Weights of a small GPT-style language model, trained from scratch on English Wikipedia.
Training: a variant of Muon for these matrices, 241M tokens.
MLP neurons of a small language model. Each row is named by its layer, matrix (up: input weights) and neuron, and shows model dimensions 128-255. Each number is 128 + 32 x the weight over its row's rms, rounded and kept within 0 to 255. Numbers have three digits each.
A block is one neuron, or neurons of one layer that tend to fire together. After each block is what it responds to, as a language model described it from the Wikipedia text at the highest values.

L9.up201:064121120064101050175145132110160145127062100137138184130119116130102137141116116112094201052074090153144157166165130093152127071109172096150139151127123129144097197103151111113108123120106178091181133117132089129115103161126130135132148142116127125196101096083136160119116110138117120116128096091162180077105142172080076158191110126120149091077174160165122105161138121180192145128209
L9.up206:100110081072095086125144076128143122155115105150239141178091136139125097140108152172145110084079148117142058136077142143110129191067154123108125133113112172076133089113101109089116101101151168093130108079067155101111145117160138121164129156150175112124128100150194098169124109139145128119111099112136167123106151153123170181158084160118125088145128212153147160096090118154131194176135
L9.up249:088182175138088078136107124145089101179071189130168139131116085171131075128152098199131173143182112114149118051143093060072128072157143171088133144139114131106100095166130114097127133147097109124102177143124132149134152122183107146132113130140132094184125112128168226132148118068117123145093158132075156109157116124103114137122096164157124104099122130106128117119124142154151129093212
L9.up258:141150157135140092143143169084109107081127085083098118168158124133086087153131251111174119135064140149166111128143131084098096115079148062116152140158168119159163161110191142074103083101077153126077106107107142122150117147172107118150198174141154135120093145085089145159100140084153189125132156196116147087130161154156092107158076135105172184124151174144130044107095149115173141118106
L9.up287:049136119111123158145150103160102109165162126151115019150118139143137136169114136149115115047038128095137142086122173110063156203110170104115119142138174120141192155134111082171117099133125119160161120145141109144112127088114134110100173090133155137113137089124165202143099145182122085066173159126091111154160122162121107098138106131120154115113140052095087195080095142130152188122130
L9.up360:185099103063090095149133128102065123156123076061094126125157162157104092115176095172138160108125094116132084137121159129126131057146169112151081105185088150111151129103167118138146116172169148134176151133098139132148171159126158137117099157108139101137053120132143063108066022096125157133098121112105152169118086175083118098065149164118128112136118155106111166132113100156095140125182
L9.up592:102175114132210120082156192077093113120119132104106168144144126099075155095111126110094144141143121144179119087135137110152121154121147164108132170135117099097046130124145111130084120147109108155146118136076197127212181137106064121112119171110104158122154167083148162124116106141147117132151113097130127170039135142126193116092119075106153128177137168085109154176102190158133162096153
L9.up724:081117125085112116145154128082126123135121084160116161151164122107076149107133158111145162175113078108104139153196182210172127123097163100119118154124149110108126158118114122154096133100134132132161150199098128122160157159146156132161129100110145174137076097112150131149094093106182178126134109129184137130148087133096098054116126125151096165151123121143195109120149076116103182122137
L9.up742:106143118107127164155171109116066094134111117129104137132114138181137090108118113126151107090085088097133097124166167186110119133173097122093131116120148130121123112102081120199156140098150137125154136114105117142115109168128090086145104116118139111125085105165150122194108128139146185089080118085070118138129109137089122081145091143089128125102197102123124132134130168112187178130159
L9.up790:080131100091138114158130125109116146066117132089210118141097116138067087117107110162125134121096121152153084180150150092123139125157116126098104136117106155143147114086133114104165107127113136143170109084126136122086132177090129165147093112140096062100110113100135132185069095108090175159160180089130127099174151108172161121135071208114125138145148150132151158179085054141127133144063
L9.up913:178148128106146115102096114140178185116090127121172125171178145133090104107104156084108142125130107087178143122110123141111094117109133096150098171094154124132098085081132194104129090129153198124161147127131103129110105147173114145111107128162163105096101133180107086142132100121122151055170124132053108092120086215119116147096145171091193110088203203082120141132129124123166114165067
L9.up919:160129065135135107113163102162120149081146115127123118117094146146164090160120143131132202100102163117149103172151196147102109158151108121115153175148128147055149144105118079126109164157123105137161135122072137082155149161081122084203117189111110161096107082103124145167125154151134072075110135140120152092181115150106174082160158105154094160118083114122156116125139168123137131116160
L9.up933:117166091147113152087090147155104117050135155148177158196164186079089164100149204114115145131103111160147098037159099114122121106151201094081097091118159120151093134150151199084086096154134131133139130185096069089166107183063153096109111118072178181142131113158123127146117115146154177073139110132139174160124146131142128148130128190103144147169113149132074161157084099151146138114160
L9.up986:099113123129117142166121119063120107124117116171131059097163116161125089088137143176125144119158118091116103107161182129117114159172115075161121182120115151115132126128148128093139122150169192129174134143143122185139127089112116088064080168086150113103121057073142108072083207150123160119108145108066146163066158109066137080126121099134086204175113145089138144114082200100108136224157
L9.up988:097145096084153114076089108035206145089121134139181174141130139139102115165140155086086102118150079084122156087152135167074139125137118073095080139145063102139086147124163189191057118151124159093156176180124155115111122183097126098136121132075115148111120182074123117095146118137180169116120054112125096109121140110190109135162080122147154113128135093147161169179031142166190151129095
L9.up1019:136130164124151130131154075145164146141102126135110111112123153155107104116067137100122161158171109164108163125147168146116150108092177091163092154157104102127087061169110140091155086155118092173100141076104187128139128137134147195149110091075090096083137120162150144204099136136157122122138128209145106165147077119076134074144038184081129140166090116111176117155094162128032110068140
Description: Sentence-final periods, word-initial p

L6.up327:080117141130113141090084166047089117082134127080106135158127144118075139157176151130130078117092083092130110134151147125100138167125168114133138110175130109124095133100103133137112159121076129092089171116086131131175140124117110117166126134060136143057122111162133085135080137133139141147164063094118142140084138148102111170130049171068163111095123154128186144140124146090190092119131
Description: Sentence-ending periods

L6.up393:132177148075136135104180122140106065105116141104142127102160127128134141167147080130169079161102162097156105137097140117084180175115117138152110115055155101119072107104188134129175176144122126122145100113113116195135167136148138149087070115124064141122150116110124088102116123131133109154122084134113093159106143132081223185090129131133112089137116060174127114131120104175121076158182
Description: Split-word "st" fragments

L9.up22:110124113158082086141138108085130119110141141161159114112138124140101108098103103183152115082084129147176087135176057092100096128104156133117123114079179107167081105181220055158131166171163129128181123090122130147112118105093136144149039141156143092123121147153084155129111166152090134151169108162086121128127139165113138183155073094159153174113078160140140105145126111104146130166143
L9.up28:187076181103108103144070197082162145153140136112141099185094199111143160128144143150149110144114158132147158137147124126169193137123118120156081180076165138105127086123087064141106111186124103198108104154127124115099169104093120118139141171121060142135159149100116091190102175124128154115160119092148149066110201118138143177102127147107160136076141112184131148129072152134129125116104
L9.up72:101113123184104175167175102120096147171095159115122159114182134185180133138169153184063140152113158128153125136105070122093129172189102135167060134123127136160151124131107106120121175105134117159070100162130093167092132118113130081120129180139050130120170169130174102152123104126121211163147068134138154068164186151100066109177134124159118104098147110151118159125145178109162143089169
L9.up253:162177132076124155125130139095161111178177098176149177151140113116099133156112113137136057144156124108128142168164145110189150137155084066148117139067081118155071114077145108129128105110110186152137165146127116174083165150142133121109185118154101123161157107114140071101073140152164167124129160101166114150145117149178159149169127115157175156127107117088139135087126161165122093153110
L9.up265:152101057140164154074100111121120177153130121126198133129116145158117140144173089131136094167060134127182112159108124131140108106150092159089161117130126091141181098137136113111125112151141144125082109119160103162094091123116114128102156193091115191109123120116115128190090110119185192200135100137161134128121173156092077147152083107127154155118127077095190173131153159119117183162193
L9.up286:105126123174116134217142153107175137133111135182112149099082142101101128117166134168160105111119132164118105076107165107105138160154092140139170195117084138101140192140178140113122137141226179070100104176140087109152145084138167133181155084073134138142137084132143121126096074115082116133137143145117057093106147139094149100099089136162139122138121087147099095046105123118146135175146
L9.up333:117129115081139153129153138168133129146151119104126140143122095149163127170079103122150159128146166126159074050144162081124069127100106084125119128122105148143107137142174071174170151143141047082091123152071161161122137096185140130117098117120125113156124077090186078067138189184106104126076177163147156099179143104112167125192130126125132113112103073142097109143107170155158190173110
L9.up741:139120192177087149170159180129158106100130137076102167161109096108103076147085118157114145165128138141154078105105119160168112118137116147143185146104163117157099119154092102098116082145092075086098132080150138084183117100113122126127134182074121148147134154170063114167165083085096071151118118169124130117094153114132090187093186129113157140066104077131175124135096055174167094123121
L9.up746:117082186107131115148140183123086148153116170147138115115165118118109124137164122158111130137120157093166132096120079129116056166103129115120122127099141185146160132138133126110193126172154103156098078169119148173080098096157063106093143184090124138135149132118130172139072152153076060148096126138117125126165156111129102094100072138121191114113065075151156109134110187192187174134152
L9.up753:120126128135137112117121164153110092113117161161160121094168113125131128156227107184097178103123105172166160087188050120154104114129162080101118165072122100159120075135135120119164146103154093176098186137138160151068133152112039161088147132110170138092099070053137143131128194091114097154135119158140140164083170101163095151122148131147143095124210151105109107106124122167161147149141
L9.up835:119152161154056146168086114094099137129137108161123153060143090170118115100123133087093135135107126110133155115107106147135142144091048116109141150137170136132154067169161073158142077158191130166132100070110110127149130140063099113174158164110112170174139139129128117123163168146083144104112154113176159156125118072130090129108101164122129093076116050216096131153079130116129150131080
L9.up875:135123162140140114148178170110124141155142159114192132107106157110173136113101142190162045168088150120152155098178160176116098109081139118143040115097088078183184082152164097119125155109070102123107116135106143153122191100100139076101198148093125116130132131086103155126106199140096153116118105102110134147121108167129171122163131127168112132120106116084142135176105082096160135167141
L9.up921:185130154090140060171149046095097153145137173116170167116127077125064097171128060181122116155147130098162121095159145165078149123129138129145111130136121103163121165129127159142155098139119105168130112152116137202100103101154089166125128119120064057102140110153135195146108145129082062140116110111185115138088154118115116144091128130097177136188138119131159145114133105123142144122096
L9.up935:115160159106097108079118123118191128104094066160202124153086140104123150120165098130154135095054152128140151092122135130175121101142153125125132102182125104098184102138112106149094084165146081144140119156119167121124094102145172129137110214108156143171096112129183146169098129128181158125150107149131144093162169114085124118126145153130158147099119206084169136125122119126094121166093
L9.up971:147147113061112115089126182142111146126144101139197127122142139101111096088190100121137111089145164098110154112138112175132133137074126158150143097096111129135108138161159163131142051194121027133129138109152112079140117090150160056133145220085135124137124121130164173122113135167200138124136150093084156097144110076095145186125125167152159121092125096095115136151120171163130170128131
L9.up976:152126127158138153150101152118078105112148134202149131146140071118151155163157165148132076150135196109176097120110170101117145114148134095170099136092154139156125096154131092167142180133100133131105156092114123169095137102167124121151101113108126157141137146112117120139149114141114215157185169156156123123092119100155084171155121081121109143172162087059194201155125139156107076183059
Description: Word-initial consonant-cluster fragments

L6.up416:151115134099173064130117163150152158144093101141084117077153142180187148129123162139094086163099103137144123096075167124127125107065093185125104214093083170115171155184080148117122134106101121169136159204135088159154048140146112057134126109124111122157096092118092126168105123072193097158129131108151099116108145141158159093131090158146084125138154168168105143186104127062121137124073
Description: Place-name beginnings

L6.up984:114117126145123122063103069143068135128070146156136184129078154126189148142138180146126105123114115139158153075124111136093083105128085066153129137138135118135081108107172140122166143108126172131169104150145104151124133172158109107144159135103116115125177141169130144132081075029117140065064138166205181120136106116127129155106143116103147128162133133092119059150119150149089149159054
Description: Article an and mid-word pieces

L4.up210:108131154127131119113179094140093140120124086113111179099131170123060106098137133145156163128104098110132136074126128136065127143083080095110148192134142115125147172176092072089113099071172154134132145204092098185111097080134143124139043110179088062135134109162126116096130098098142124175084081205080137126090084101183129146118151126079162147074150139208114151164114162119093074118137
L4.up416:082173170123179110092150141091101069142068116168095139098146128131155078110136175125081128159139183138105090151103177145079131184134141112126122046100129163111117119160134119150142201101135065184169113137160165159145088140138099124126176153136145135116157157132115121145143121100140146127052086140131121147139142126109120094147143143135142161123142153142066119113084139080114040063163
L4.up753:160145163190091137121216108106138112108126117136164086101137165148117108114134208127154129128133173112176081102128121114106106226135146138101105135109144147169110141166142085144186115101167138130153140130136179139089147086117135136087135093199118094108100124160129168107069156094118102133098076156106137048075137147127181127156053118122106099122154086095107126131114122162178089086124
L4.up985:186145154169100133147125143113149125078117038128134152072146146169077121187152197146097177144068105112124195184104096131062126095085163148119110134097146171125120144164117126178106116084163131107111155126118081077107163166076112117166144102171105142160099111155120144092110173111147117051116093171169105125130110075134147116179106113087135128073126145127144127177165099129113115109156
Description: Place-name word endings

L9.up61:108114133127175185096120152126142112134138105129139153167132070082098128111131124077154118144088140084108125141127133165122096100149122134156137177166164115137172138151104115123136134176109096127148091110069160067133139100138171127140109181190122109168202177111095132110180071131130105098117076136164153074101093162124127147049165097116127094100129142131105055138139164114137080172211
L9.up92:114072134163152107140162130115151146148114093140204120194131135157070122198117092134116173179087105069069150152136144147149147073099129121113177162130105086121169192091137079148086118152131093105104111158074089178067091159117177130158164136162100152191122185120128125079140178079144149052137105201117133155116160119119140140136112115116135075109102164109119079148125133125152105180135
L9.up128:159138102168109102135124109145165080147057134183180106158146120106112103155166176185148161120137138143131120127131134136107120140119167104163135108160127150126141057139118132155147137146131106154151168110115060150086095108117189123140128158101142182093056113164140142140180168091116190173131080120083113104112129134162145090181160205135155105112088148140073086096082122111137151098077
L9.up185:117130099143128084177117105107110066105105099141137127213114119165207065104107107171129121069069094127157083096074130125193077161142093127127151112087112100134146105148155153120153130098128143106095137149127137041189152105139115121113142143136096072124142126081107106126127133160150148184114081080117074124071213107147174085121183200086099130148125132077112079160128088143164103111152
L9.up228:160121133104140147151150168127129160109094147137135129127116193116130114138155159104118133122135115109054151059168105124149126131119071151130156176065118155107142100110154148133106149150157185168086087142097128144112194084114124185131083163142143128152100132139073172133183150107163093097105108186043168148129205138125108084071162136168164125166141108123089134123098132118054152147105
L9.up259:114186141194122120088138103094135132122057087117153067149182095166094088108107084140147154158147147113122089164095211110105110135105080116158165114142110104133073142171097136120172097085097119152168146140161135155141130148091103105186154137180136080119154125132143134155149117112157128126130077134141144120056083069174138179077164087131085179166130159092126156157166160153188087120166
L9.up364:144127138095169123180123139110144084095086152180222142147109119120109113116175167113126154123208195139141093171150139125075126176115131134149198133196130098165096139097188107113131110122110106151134138131120176085101084121168146145135159141157127109137143104157119147168130104131114070119126105045114106023130066098167143156126121091135158092150127155085112156070107128198153100103100
L9.up530:135089116106070157123139139161130109174116075168111090195116087178152069129167090108146089142193073149161093067140185076112094137133090160111211118169151130126097149112156143115117118171165140159101137114104131132143141150083083136147113125098123092138099161152184148090088082091096131110089140178109143166084078104213126141074137165162112071074143097086102191097097154123104129066184
L9.up549:150100105141126137159105108123187075124090086143161132146144070135112089070106243143150168131132121147122110176145125130132133155142075102164164147148128099158096155140142094104149110136123097137141093102142160157087130132099154160082149131177099132112089142145094076127131181163109162095126111124117181121077118165107126069135121069133178138142098122123040141121115120130125085097161
L9.up577:171132172166128089143193124076135144130073130135156144106139111090128123128131106129173129186136122118133135118090143098110099136127133157126176133113137145121186128198087104110178130128158102146144063118134116047107084093145153157153094128083081091166095119113100187176142131126133191133181150116138163109174054148118143140197181117178163128118170085062108115104149156069169162101122
L9.up588:137151108158135070055168112112176106143124083116165167151114125094141130172149084108106097126132123108126109163131155108130096144084134132149128133150122179176132125149104177112138163190205102125132116138136155124073109115183074114134096141083105125098104191121154103088142116125090136106166044122138128145157123147156140117170075134157134125111145145095132124130111046143128104118175
L9.up728:206132212083121129153150120115104080105126082099099107082088166114106103109172136129124194156134102151187102115153159086126141157112127082111102143126126137153063107137171051157112102142146098132069205135172142149085151111179158113122184104107095097114146110123109095142110175109123150119167078132138106172116136135146120088168144003092106103081122167139099150156099113196152101158179
L9.up762:157084161190182153050113156190114129136048178142143158168162143148100097165111098108094101135117174065154132149147145134112155134136126105164096127114102064086109179082110153127094156156169159167139100195150104157088142145125056092105123090093149142087134121137076125108125086095102140164144112093130141119132112135161134176146173086106161213112142225119090153124152170136145137124103
L9.up767:167130181105166108084138133112094141133131105146170116130134115123135068112128177115103104093122153198175148112144173116116155192151109113150142150138151118107127148150140088151113117113126100121077149073170124085170108083114094101136203135130158143148136135102117091117086164126169119163112101168091094137136179126116137092140087111090160140133089181167089061110102067111162153081133
L9.up818:144136103135129103159117119161124102146119083087138107142160183166128094136100167123156132144141173061101090109123134151058156107171117123146152092102168168145126186147169139060128133100127106175120116170074144165173167125054142115153162164157134106107136102080183135124142151106191143149201148096089169110104090120088130105088184122150137195185149161122128170090118145096099184154145
L9.up959:120078117143090130108171154117028112049110160134141159154096104085169084208100139136109134158170128140150130113153146112165097142160146124124135074128106133135097182191166161121063077151152100168134154055138096071208164093089135127088167111125145089122104150089084171154149114115120123132161046123129164131128137100103158145121129129134084134076084112077151178161103141150126109146205
Description: Second half of compounds

L9.up30:101095159130166079113116132147148159127079110123167156073126150173146133123171086098115076108133162188106115141095147124115158101131084177112107127156143104156146123178125169152126049161168058094144091046169134089172078168161116136112129122172076126132158130128118129168083092146199139125150147195118167132131144158151178115137117083100159142131106077074165161122061131165149071134150
L9.up275:132145166115104139136142149144219193087151096136077160120132148195168100091109176062115105130073139133137094138088211142158129140150136124135130130064103130113161204161079073147136144082095177156122191199135085175116129138161108102091094061134123128143126128156134130146155126160184127100191119121155117087108132102112109152166156143134090180160119138140137138183108192102161145120097
L9.up306:092149159130135113119109165190216112126130105103138112071088144143117158165208210116146135168083127107115086105100132137109090131110096153125136185102180180112123141118107121134108133093123160115086160163112113185173154146193106132158116076139115182137092131115134210153086152105143143120204110142051092150083144128130172091114140132145150196153135092194116139126137188095139119132094
L9.up496:164132147090113151118194129158120161134121130151091146092096131178145113122096159136137129167089137115150063124132111125112097131102111153088142116112224048102114135161090151142099176080154103117201148113107024178092097136171109163163121110071100136115123116197120156089089138099201158053169078079137139095122150145123138175147097109161133123130107093142147131152112152115108141135101
L9.up521:158189132151114156182176119126128087123092160147145047109176142106106133153157095093141122104109163146225117107080147105136127105064153100107161099089126185150130185189141135132133161185115148094071140117103147118092106118081073139152130128139111127115102139155101125129102116112134122131165124137133109128132118140157053138095130081155095160146113122113121172106094126103120099146147
L9.up535:119141120152096108108132182106136134172138126152104172108126109135086149097167220103104144101034128157123113132098157112121135166110144157101075183091099140170155193198128089085075115193114076131144156122102022150162136132157080101141087125065122092114053077083133106138108107140129142116093137098178130111109092065115108113175121114093154139149160115132240142169097126089124102193158
L9.up555:077110107162089141085123131103135171163164074167137136149125128142133161116159148158102107095128166116113111103132192120118078099144114136130162160097177080145200172124121107110056098125127213095089139145162121154120095087098163127159084119132055133122168082126144136157091139139129183108144110107119060168106173150112196190107120177106128133175142135182115162135145113087131150073158
L9.up570:110112114083166123098102143180141102142123102080077136098071189107088156187122143180127193141094167157104118054091138160110086155082096137163136132096139138098119156118085148176163131104153111095118132142112149180083107116099151112151150136165149143129107137150101119164121145147153096097144102084071120058149183145152117138148087158168076124094149095158096138065167169109055131130143
L9.up582:173179122168132148123148128192091127113118138113115122080155152087077111109094204098145127107077110145134170149139173136125123121148121205118099089103118178030120152180117096135056137105163166101122193156116080088110066097218115095131180125111123147105109117116132128142116125130087156115160142107122159093128109131171145073142134097161116185142107171152120111141109091162080105107139
L9.up627:178148136173093070134232137089125127062146112147123129103126088106134103117126139125111105177140182110216101143085128088157103125165109080130146120121147164139131140157156141107176129104178130179135143155109100147107154135188092168121130137185085126076073201154116127096180134201133175124122143175079066141112116094096111132134086193118156156114094126091115158120084124075136111101118
L9.up652:134101062175124130124188086145088097117140090127110164067174103186048118176160128110080174105089136172129086126108152089109154123118215105116127146119123127162159178142145143068072111114141146122112139089156148138121053164172107069167115063126139163139098141116170097193140102186122159110143154119152123201087106120148140098145062139117165083101153089174195104177127161119136077152128
L9.up664:109153105124153072130134138143166104116138109167142142096113165082115129125112175057112096095100170087167152167121100099135121115119112096109102137132130139120130107137104144108105093101157072120144161146091164142195150171126143200135099131131101175137108151201129140118147203187156152089124142112142125107086075083175088184126111176084097105127157132070126120082132107079094074151144
L9.up667:109153171193141163138197187081109118142112113101133050100150114157139109115113178072101131107120162159187099163101177145125125207100131072102118160064115136119109100117103162131133096152103156140094092150095136102134103166159079119185146084111138117101123073114140136123156127190164158139182125118121090080148117122123148107123181128129150146077109134169128085175136103171120112140152
L9.up797:162097158161159132093150155130144179129148114141078142114170126207163048153153166074140081135066154167099062127124135154180088123110159140118173128125129113152132139167121103130146116100118167081111150154144109149128129183113129097134123106142134071166105142088068095119103147125123134094123141167153134069187124098102109127127116120114108153149112148125096151104115103152121092153125
L9.up904:112179116149103114137146121151097140105179135164131136199100151125169105139093145127180167081139137100145053108129105103138111119178174096128136133095165200115144179102159066137101142165179126170100100110080119158132159105127107143125123085089109162121098105103096169162122182094160123153139159129098173164158142089152146124160163170119142139120130083082139135119109145134048138136118
L9.up981:153108070123108143128137089069109132127117095156111055074137106184144102185150209121152142129089131163171156125099138158163097158137118091199119118065123137090172133094106154151071154067126155111147159155164102151177159106185071115152107100161115100094106122144112146153134157211168132127130120119120214163165178132151124139101157151101094110143067127117148098161071156137080164108111
Description: Place-name endings

L4.up524:147116114134148150079205157154150098151149139106144093146123132185145138085145135174143143170127091109142095121096166095123075146076132092110160073140088122171105156204155114173107102147203077139151129121140103164092148125184133133131170145087138114115130091139085096097088115113113145120143101166102113110081113100132165113100127209178133156117151137111198123128201185131173099133179
L4.up611:152134083168109122103147148143092092078123120114105175115111062155149152118118141107063082130093147177092080122049146115150177134120117140133118182109170125131172049116097172127128111175133129090124135112134141202111121146207136136120135101120178137139172136096162107097073114128076151178168094176103082116119148155160150151100130136143176120103115119104140075194069134138150101163174
L4.up758:099160171186133090107164115117089123136139130108200122094096137101170092123118067101155124162113122110163099146093171138116146178081104134154125094127149137140104131169184173137154180135116083141124134141128109198160150084116092079177128156092055147146107147114112122151150118127176130168119088094134104041108114096136185157141057158139108104137125129147157104107093145160061097117127
L4.up944:107169099131121159142150101090070113128168158200157139111131119150089120136145164160119154184112124197136121081067165151125131124128118109161171124147158149112141140070106187171105153134143124133095110162134126110206093098116123091131148080130105145158122173112102095150112148140045142136173143074187097083111180163179134171100161109128110138107094109109118077186135170117113084087127
Description: Word-initial "st" fragment